{
  "head_dim": 32,
  "norm": "rmsnorm",
  "norm_eps": 1e-05,
  "qk_norm": false,
  "bias": "none",
  "init_std_qkv": 0.0293,
  "final_lr_fraction": 0.05,
  "train_tokens": 840400000
}
MLP neurons of a small language model. Each row is named by its layer, matrix (up: input weights; down: output weights) and neuron, and shows model dimensions 64-191. Each number is 128 + 32 x the weight over its row's rms, rounded and kept within 0 to 255. Numbers have three digits each.
Before each neuron's rows, "fires after" lists the tokens most often just before its 100 highest values on Wikipedia text that the model never trained on.

fires after: " l", " v", " L", " V"
L4.up337:176163104151130164097099104073143128077172175098112093174155088114141171066122106124106184130130115110137149159152153144113123096199133149144119149100115165087102126101167150115077095145111134112181092117132128111095101065134142108122098138124106166092076110096121158119082215113163100147156145118101182096197124141140097177098114113209093154128106158129141177147136149114111135052124
L4.down337:128189082091124119169131061087124142128147099178072130125166108102143130097190179067085136145091087120154141112141135164112121074134150169102067098115084160147101154150122124092142158114168127098156112153100129135123156153114110112143122119107133095111131094100171077120075179109142193139090113192109168134168081151130093095167131119116117093078065049091093130164169151186125101148191

fires after: "r", "a", "j", "e", "al"
L3.up987:112137131108119173091115124087130140170178124155161146135157112130136092102156134114088161127127131131158154156084117116090084147115111117169091100081143128085108171114135113097123102145118221182105128144137122162126127088149127145094112170080092138168143100174114125107140176143192157132149096152118163130074134142145134107115059138121147118069113166163097083142122082147142183154121
L3.down987:128159153129125131136187156121135124099122133095147116147169120135129145080099120118123104115131129122138115166115145148153169132138143126146092103142144131137121131107139141125160142142146176066110165083135145107152138108113096086132153134182000082119138138095143148104077116116058154126125136117158106083168127142089146138112107143162108175129146116114011145119156125128139125097163

fires after: " e", " s", "it", " c", "at", " "
L3.up317:122084174127104126095101145150163102096134090099085123085167163099107122091118135140065105187111114128159097112137191165175195119162191113077115122098136118146097124136169133111116098113091099100112111072182129118086181143104141119137099127117122122106101134092162111180095121154145091129115175127226084068123142131144153145143124144129104109090129183180134175095159148155148083134119
L3.down317:088136115129124122176154115081181114144130102119112141140091147200114133053166232124123172132137126154071075116086151187123122125176122113119143125150128108132124098074135088175088104078153122132132061150151148194191128128117162135114103095150138204144106135106132105080131084131115101154106102065156121062110055151109112108168154145084118116118121065132134135121109143123146093123122

fires after: "ond", "in", "it", " New", " year", "n"
L4.up1497:148083107071161085112142134123124146178126121139170106141084116156142134136148117135171101117112124149131161078135140145143076137095111114115176133086172181124085094067121132135092137142066102145087148142138061124131154121135107163103145111107110162158074125097043152106142184153142108080135098084147156251154186120135135166192167117175201099117140129111170136163167137143148207139100
L4.down1497:124116060171148151075113119158143176084068134130179089076139143095088118111105116115120185050160162102146108179112138120116132152163106121192093122151140084099145177166103139157073126135120061170158138113070163149168137107098176074175148110143188038140135121139200090157098126147141115127147151154138111146113124145117181088117159155135127128182115122141129102060090104100117106097097

fires after: " te", "gr", " Te", "c", "iv", " on"
L7.up724:123142087161127196120119115149164151110143110097143166167138143195108164140089119150146160109134158137143167117094127099157142121117173136119148137152107188102115149094144114100111127125100064104124131107150172163164134142174087161117155075093107131135152096130098116177114101158146112185116120098135164195122106152154122130147103127191119098177132150081091167182122121116111157129057
L7.down724:109133158182143160106098111150081116152111128162106125140134108126105104105184072137146155083109139134131093143166144150065095099171062130140178157116093138157122112142160082076088077113117167148133130186175117114168162122119137104102139137142113065153097145141150112133138192196146085161119193091095094197175147103158084127136167150100131101119087143163167165156149095150135123192150

fires after: " in", " from", " at", " on", " by", " l"
L4.up518:153109151136133131165159090118145152137130128114172084154194131090114152149175106093122143246167133179160155077161154134047155107085093131176102119119098156075145101130187097083131120161168159129187144148134167156166133125185169112118109073077098161145107183136132139118133119123154149109198122111113126070141121055127125127097104085134156086125118115114121130145135103062147134093115
L4.down518:146110096130168143137129115130140088176106093102148157162115122120118088167135108082070164110110122113186146123146087155165145132116090146130117134108166135196075108187121170100161116145179113109148129086173168131130121100101178104153129166149164085147149155110145140096111136120070159161157126108089135109176196164075148096190193125123073170140130173083107098111088139116098066072116

fires after: " P", " O", " T", " p", " K", " he"
L3.up149:152110160141164162135107109156174128112140116145103043185161077109121136173117110119083196158147197075085222089083172108175142203147167156147067132125148147095092109114125118147138202137084117047171135128175173144138097169144115115107082109079095162138154137151133182121150135147140137128150104127115084125125125102126150102125096113109107149189136112173157136131130064162092129167191
L3.down149:127143124156151134130109090137109167097108085138165141121157126153050111130130163104123059092102094136138119166113169171150089071128131151151164125143134145112144136143109162176156097136101144193111143114075098129090124132148181141070137038107100074081121141145127147143086137106098135123121127092115118165240179139104130102123119113104143178131124093166011113178119123073079143190151

fires after: "ist", " C", " R", "qu", "ec", " c"
L7.up75:179146088169163167149117104137112117150133148099036130113144111121137034074152074129196125097106152161125170137124172107124101121114136130120199113174141201075064136143133179049120153142128085124105147143123088138110153138099126112123118104067121137146179090142099129139170126120193123104101121105163138189154128087122138159132128156157106167053145122103120164142119143087084130137145
L7.down75:196201131123130112099116136186106155152188168063098098125160110158150127116166149135087141105089191085142127184112159125136116091177173123096098172129186192145091096122169112128131143140159082118049140150110130115138089128150146109165128147117137068134103116107121099091138135146149094124155182082129121163120117151137109100140107149153123118177165155210131109117145098209120051091120

fires after: "at", "u", "d", "ir", "ag"
L3.up1505:128121150085173129163101102128126181174124149092134138128125111049147123143197120153087125120158115138171170073091129108108132098188190188107124126139198161133106136139155169040083061154133104127099085116138090111151071144076133160124090129112134151139192143114138195124107117154142127142108176088148143108137136142119121159158160147119151128123129153190138182175174131115179096116117
L3.down1505:128178138128180109074113115131149087166145123163127142193136090168150132146175167109114097103089160122142129173091148174220149133122117131129111131119091105098106203121095122128149170104135147110182149160161088084127144121124134134129160110096069093132138160161121161106094140126083099095083146184116083132186118129111092130188063122118111166156137114094046116103088083099140131136139

fires after: "c", "th", "iv", "ad", "al"
L7.up1048:183111109088153107144113135121160138147159167127144155146108172161156128153077098118175164120137121106119146116157166165228073111113126138099118115168066122107051117097074093125120116148107111143097177091134130122189179153136114131078124093102149136079189081162044196167035140161135107124141100100129149178148127131135146162100154124197138154047154071126151159126162148153087100157107
L7.down1048:119154151144117212143093067080080118084131184159109123123136156141070228129114148046102127121131098072144173118172128116107091126163131160146149109142139077139108152186121125080111190134172137093087108180110096167106131216146150108077100139107113135115182188139152182165098103116166110099109174140150113128139132141160114105085135122084146142159115075119115118137137076173127175142196

fires after: "al", " A", "1", " Al", "\n", "u"
L4.up41:141109114152196106079165138062136153088137136141064103145116139147110159144177128128091151115129130184114180107052139145095132143167102090128140166155097136149123101106196107113114149126092101113149118151131163127087149127135112141070110115135121160202087158068138099140159154106129103211096113109116086130130232146140125149121163073131127091097140127142123144070137159168103146117184
L4.down41:110128118119089116169143107122139152166091113123162140139085183133107161195128130079163135119111119168177132107153099162167101162106115148127088155130156179144114147093108086128111086138146121195176122171123115117072051138112135108133140128115114145068126097099084095066141105090078117151140088087153196071137093166141100139126080125091118156101122128148154092126136112143152161118109

fires after: ":", " /", "e", "al", "le"
L3.up599:126144188091167160117145104120148185112114120104131146169085123102141122092143134144111144124130140159134151084097109113108129199123120149120075101130137138071135119102112101082090118134098115145108107120106141163124061108143106142079100136033148193164118093128172114146096111130060175141131138097141184105117100137150172174110137158130095055140128184104140170137140073044099079206197
L3.down599:142108127168147109123170151102099140120112126183133153128150144105092144093126118192092088180147118112171135084106113183154128106139124090102147146108130141141101125151125149126074153108154173096141135117108147138133121088120143154119163121207082139116144178125149119118082125110153102083134151163169117160144121127072114079185104203170146158148102123116018157112174147087185140130152

fires after: "n", "w", "al", "in", "l"
L4.up941:182113117113096062110121117125145124132136121154102120143157123109111123156177152131156102115129114141129187132087144149108142080149105119170109191098164118162113118106146144164107147135128076116145074148156094151128125131166082135150113069117075157177130062145083127083075206120163140128101106170162190148111167067135132151111165148114163073130076128111198099143134148111117161145103
L4.down941:110126070123095191091148097176146150143120058100161137150113101133103136149134125167115115117105073164127106124188113105133095143067092139087184051134099151122113161145064135093146099094145121197193164080097169123124145122156173108139068076167199171096153080104185139175116138139095131104141122082143106112086163149126137107143114111178101087086160172130131134140105117215135123162127

fires after: "ag", " Mar", "p", "er", "ar", "at"
L7.up341:149103164116153145151116117166128102071146147048120144137105176113173133096118104177095152108137092177172180046109191170142093092163125149101119101130107105130138084138141126117108164105115191063157061145137132127159123131149203182087120159141170154129157140058170150114106125165144107144117051109122105176115152125151202114078159128109106149154075123183139103085193116101153142171143
L7.down341:131192135098197158117208111169143118127145150143045106101109139160166129108156110151135108083105142149182136186070158142135147114093117122228125154161112122101112130106095148137117130060114194140172175184159217112130099139126088124126088157116126088127176138144132139114159116141083085121078148157101116186164116111183142118134109099122117072170173126128091109164116116112167103133164

fires after: "02", "ec", "ad", " a", " c", "ent"
L7.up1430:146138087139124071104116126126178118099120154129102151111130139093080131087172149114168104113143072136136132123152147168118113101111151083110143074172128110103117128136136100086121156063088113176142132138115038150149164096174093120106124135131130168184089100163112113127156090160143091105073132048153191161126112134128111140165097132180187124081130138117150207090147152020115184107140
L7.down1430:153119094086162130093109127147086137119122106072098141075143146142153141103104168177182093094156168135178143170135093082143101117080125170150093086176216120151143157135160067124110129175143095067127091127068137098095130112129101122149205163089145074123141158061151118191109149182166095118108130131163105132057190106102127085102155163129117131144175144128176135152099139125109156096124

fires after: "it", "i", "c", "r", "ol", "ri"
L2.up60:144146135124157139111134127106121146145139148109158083140188163118200146102132094143152102141122158123138172120045159157125122147093108139122041102181167135079152169062104158138105156098113116171122111115114117096092146160108092126133151159056054152134136094133113136157133146120105081119137097113135154192141179133155204145136136122143136125117114188098119104149119125134108160135194
L2.down60:113177129134101103188113108093123198152100148105180186130145108113133096172119104144155086162116084187147153081154093117165164145114151154167113153039086137136121151133145101137114130091126119123129098108093114110120119112068065146154128117146112132105130098129130074056139138093132126151127089137120152157181082077101124127123114152158177148167140128143098101125078121150047141162061

fires after: "\n\n", "orth", "1", " in", " on", " of"
L7.up797:124097172157099116098093157112149173127131120091117050146143128115079172114096061109131159159103107084120136076136190148133119108121133080109148134171085152044122096051167082106128164105154156103147149140125125164141182155117158133143107096079191127172142124138118164136135146115126110108118089124175193214144096079125136152151120053164116093111150063126131103092125151094130156115116
L7.down797:080068130072114150140148185128068133091053139088112173117112121118199140134085136059125119101107090093131119058103101120161135154087135122123128144099076115157111132145112167195122090130189140101095127096108183180099160128087170099102170076103068113137163154154133138076149139163110145185131111123115159093120148129083165118129121140121120160098090101162081106134115113194167129193130

fires after: " O", " o", "ain", "\n", " w", " K"
L4.up680:125092147128106108145139134125110159122159159114137139091136159118075156107168141111111135175162131146143160081079144142163220175171120091092156115116125119104114061107154145164084176106128113081119107094183124165055133121150140110100106138109137156173109114125082254114177172200070105142169130053081064091084125114139117124165149112136148131086119115123159079121118110128125099105112
L4.down680:088111093121149191117129141149192098088074050153148143092161106179125105094129178097172063136070139145085104116112123176087096139118157142116155167104170116127137112118082145122158042131125093154140141137084162153123147126093170182120105108157140158080159058103129087145141117069089144140171057106119187096108098146117129142140164126171107153146147079136107074113118124113143165111163

fires after: " l", " L", " C", " M"
L4.up1514:145111142125117156065080182094106094103158187097139097193133146102140121116116104131173172140112138112142119129055175129150122104073074154199093133063110181110110140088158134119124149127162108120089152154126210158068144059092070089119126120128153186134124096098165140132156165151148100144152170105136138098110125153139106145116122140126138143116080148086135169099145114058140097119103
L4.down1514:160152148129127102117177105176092116105147145101093175136112115124079140048170150163102048202136117091141156141127124166113091145084182182082110059118149122086132154105171127170129149149149090122155099118147131134160143097081144134108192091062104108184132117109079139155077116138098156162164083154145108137152130197084073047116125120136112132096132134126086177149119111175110100144145

fires after: " in", " at", " "
L4.up930:127092140128132102150110096083197202112127144118126108141176183171116062130120128144088163139142186170076151085131109194104102148157201171149128154157102110094127117119109121072078159099103134138101173134130171113076134139100082174100097133074111084175113128077192171161174161102143139087192167067112168139101138050168115109142153099164157123070064119084137133141131122100127137116138
L4.down930:113122174125118074157113145065085127166152095141134123165093166150117139182082105084092093097147091117144172174158064095110175167097115164133129166108134140177120197147170182128133135171165101150159141170150092132098126109188168121138165148155121068156120180120114105154122158095108150114131125155150135140115054165101163149099186129108117158071072152073049096128158147102101109153131

fires after: "it", "r", "ol", "ig", "ro", "il"
L2.up33:133185185087111107105113183086141150170134113150155117163167143155194111041136063157133122089116120153121182157126159087145122143132120190112135145130163212077075139107113185173125147105109136137102080114099121131116117105146118086120130089090112137186153102116076139148121167140090130144100114123175209180140192053099186120101166122129160080103148153113097080153132129077122151080125
L2.down33:152123135055126138122223141144185193119122140125119146146122130154108143119123107164146119191080096146117093116129164026131143140128117103139138168106133117165127153160128120106096034141120168107133169130142125140099141196095078172106141130119057143112076152165133116095075084134142135123165095114129195106147140185127158136080121159137122152171137175137137081143134117148177139137144